Weights of a small GPT-style language model, trained from scratch on English Wikipedia: width 768, no biases in attention or MLP.
MLP neurons of a small language model. Each row is named by its layer, matrix (gate and up: input weights) and neuron, and shows model dimensions 624-687. Each number is 200 + 20 x the weight over its row's rms, rounded and kept within 0 to 999. A neuron's up and down rows have the sign that makes its largest values positive.
After each neuron's rows, "fires on" lists the tokens most often at its 100 highest values on Wikipedia text that the model never trained on. A number after a token or word is its count.

L5.gate1401,225,205,201,223,173,234,204,205,192,174,234,167,188,209,208,172,164,212,170,193,192,189,182,197,172,206,185,236,182,183,182,207,184,209,204,230,223,206,194,197,195,197,184,201,219,187,202,222,169,152,205,213,215,202,212,213,202,173,201,210,204,216,147,191
L5.up1401,184,206,229,206,183,197,215,205,212,183,213,182,167,176,228,195,185,204,189,213,216,222,236,199,200,225,201,242,195,180,218,204,224,213,216,210,214,193,209,205,211,147,183,163,172,209,237,200,177,224,203,215,195,174,167,221,193,201,208,182,190,227,202,173
fires on: " and" 21, " most" 17, "ly" 15, "," 14, " more" 6

L3.gate1985,215,178,192,230,188,224,188,186,209,203,190,197,216,201,176,209,197,135,188,199,172,201,205,209,204,195,214,196,198,180,190,211,176,182,226,238,174,175,181,197,193,217,194,210,184,180,200,206,234,214,181,170,201,214,183,185,221,213,171,206,203,193,187,171
L3.up1985,196,207,193,215,227,185,208,194,204,166,181,157,175,158,174,179,234,206,211,201,189,188,188,199,167,193,243,210,235,187,188,189,223,200,210,223,206,184,194,194,227,189,232,208,234,209,192,222,241,187,187,207,196,161,195,208,202,179,192,182,188,189,206,197
fires on: "," 28, " A" 21, " and" 7, "A" 7, " or" 4

L5.gate329,205,211,191,194,190,203,194,182,183,198,222,208,205,219,195,171,188,186,177,184,234,218,236,149,172,183,198,171,213,228,210,221,218,184,157,169,215,198,172,199,211,210,245,190,223,209,173,208,209,180,182,243,164,203,195,203,226,188,156,190,173,217,194,148
L5.up329,214,175,223,222,233,219,207,202,230,198,209,196,198,218,228,222,200,196,200,173,193,183,172,190,222,202,195,200,206,171,222,187,209,205,183,241,214,198,206,212,182,226,170,195,147,200,233,187,200,220,213,218,209,237,196,208,198,159,161,197,211,193,200,222
fires on: "\n" 39, "|" 7, "." 5, "S" 4, " |" 4

L5.gate1346,229,210,192,196,193,205,187,193,183,221,174,186,182,184,177,152,212,236,171,209,226,201,174,204,194,191,180,229,180,179,226,233,240,210,209,192,191,188,185,215,227,192,179,193,217,190,169,195,196,198,197,208,174,208,153,172,198,168,163,203,190,261,197,193
L5.up1346,205,196,204,199,204,219,184,209,216,184,201,209,210,226,215,202,176,232,216,215,178,222,236,184,162,212,220,239,179,169,207,178,204,196,175,204,220,155,186,197,192,157,197,152,205,196,212,194,191,173,212,225,176,193,193,184,187,189,181,201,141,178,219,158
fires on: " and" 19, "," 15, " most" 8, " only" 7, "ever" 5, " near" 4

L5.gate502,206,206,207,178,208,206,198,153,253,186,198,237,201,213,191,191,206,157,219,185,217,231,218,193,214,151,217,194,201,176,180,208,217,211,163,240,193,221,216,200,229,164,214,230,172,230,203,192,184,185,187,199,216,199,201,211,171,212,186,216,199,216,219,171
L5.up502,184,198,190,201,191,174,188,191,159,202,179,196,165,189,181,199,218,207,180,198,212,187,184,230,222,185,210,174,220,178,222,206,188,198,207,208,247,214,187,218,171,228,190,216,207,239,204,218,186,181,203,191,203,201,211,187,204,201,212,204,199,194,238,191
fires on: "," 85

L5.gate1563,207,233,222,205,199,186,180,190,199,214,174,188,177,193,181,166,237,199,208,179,210,217,212,196,195,183,198,185,214,195,245,240,202,200,192,161,206,192,222,183,171,192,233,204,205,203,192,219,210,171,215,211,229,193,210,233,228,169,163,203,192,178,225,177
L5.up1563,229,181,218,225,208,185,201,182,249,218,206,195,203,221,202,179,200,197,179,177,205,167,214,205,188,187,179,174,190,208,191,207,175,172,188,215,212,188,235,204,205,227,231,175,199,206,215,205,214,257,221,187,195,184,203,163,198,192,242,174,209,238,219,224
fires on: " |" 20, ":" 18, "|" 11, "ed" 7, " and" 6, "ma" 5

L3.gate909,202,190,183,210,202,219,216,232,194,183,220,197,181,163,214,215,190,176,188,185,167,197,192,229,223,209,180,195,189,199,200,160,223,187,234,176,207,198,210,206,183,180,186,199,180,217,186,190,169,219,191,197,252,238,143,158,168,219,179,210,206,205,168,195
L3.up909,178,184,166,232,183,187,228,237,200,199,237,225,237,184,214,170,194,217,177,223,180,198,180,207,210,221,167,213,197,199,187,171,214,182,229,182,190,188,184,171,229,153,201,208,209,172,181,219,187,181,197,176,239,196,162,179,164,183,166,236,183,173,181,186
fires on: "," 66, " who" 8, " if" 6

L5.gate1304,198,199,229,200,170,207,210,192,207,193,191,183,144,187,206,233,183,188,178,231,188,213,190,212,208,208,203,206,198,194,181,183,203,203,183,221,218,208,219,200,219,206,168,225,203,227,199,175,197,173,160,204,195,212,204,221,200,188,216,197,199,185,193,218
L5.up1304,220,187,185,180,166,192,219,173,197,223,197,183,198,208,187,212,177,189,217,212,217,193,205,231,204,207,177,193,240,186,194,178,189,188,214,256,224,240,209,219,185,213,173,203,195,231,206,178,222,207,195,188,208,209,161,177,169,196,209,198,186,179,210,202
fires on: " |" 28, " and" 18, "," 14, " " 8, "|" 6, "." 6

L5.gate367,172,198,223,234,174,181,156,202,212,190,185,202,209,227,200,219,205,203,175,168,177,185,193,205,234,213,213,205,194,200,184,169,203,216,192,172,197,192,178,233,195,203,207,195,211,186,192,197,208,219,188,203,216,202,187,193,168,225,157,208,197,217,186,176
L5.up367,231,205,177,191,188,169,194,199,222,199,180,198,211,167,210,176,193,189,203,193,207,178,212,224,214,184,216,183,223,230,200,192,210,240,223,178,178,174,210,230,199,202,185,230,220,188,199,219,227,181,179,179,217,203,194,166,135,242,188,218,211,185,203,206
fires on: "," 43, " and" 14, " in" 4

L5.gate1510,220,221,209,212,177,234,209,205,204,191,213,217,185,200,200,218,202,187,181,213,194,198,198,202,199,192,221,245,214,182,186,201,221,222,190,215,205,215,219,202,211,241,187,222,178,205,178,199,216,228,216,170,183,179,173,186,207,186,176,196,174,219,222,169
L5.up1510,210,198,188,193,199,174,203,159,167,209,222,185,182,184,168,176,213,202,221,229,236,183,177,195,207,204,199,186,211,179,184,224,221,204,215,222,197,192,183,206,185,197,185,221,196,189,201,198,177,211,203,168,179,182,200,186,187,188,200,188,166,190,215,203
fires on: "," 85, "5" 7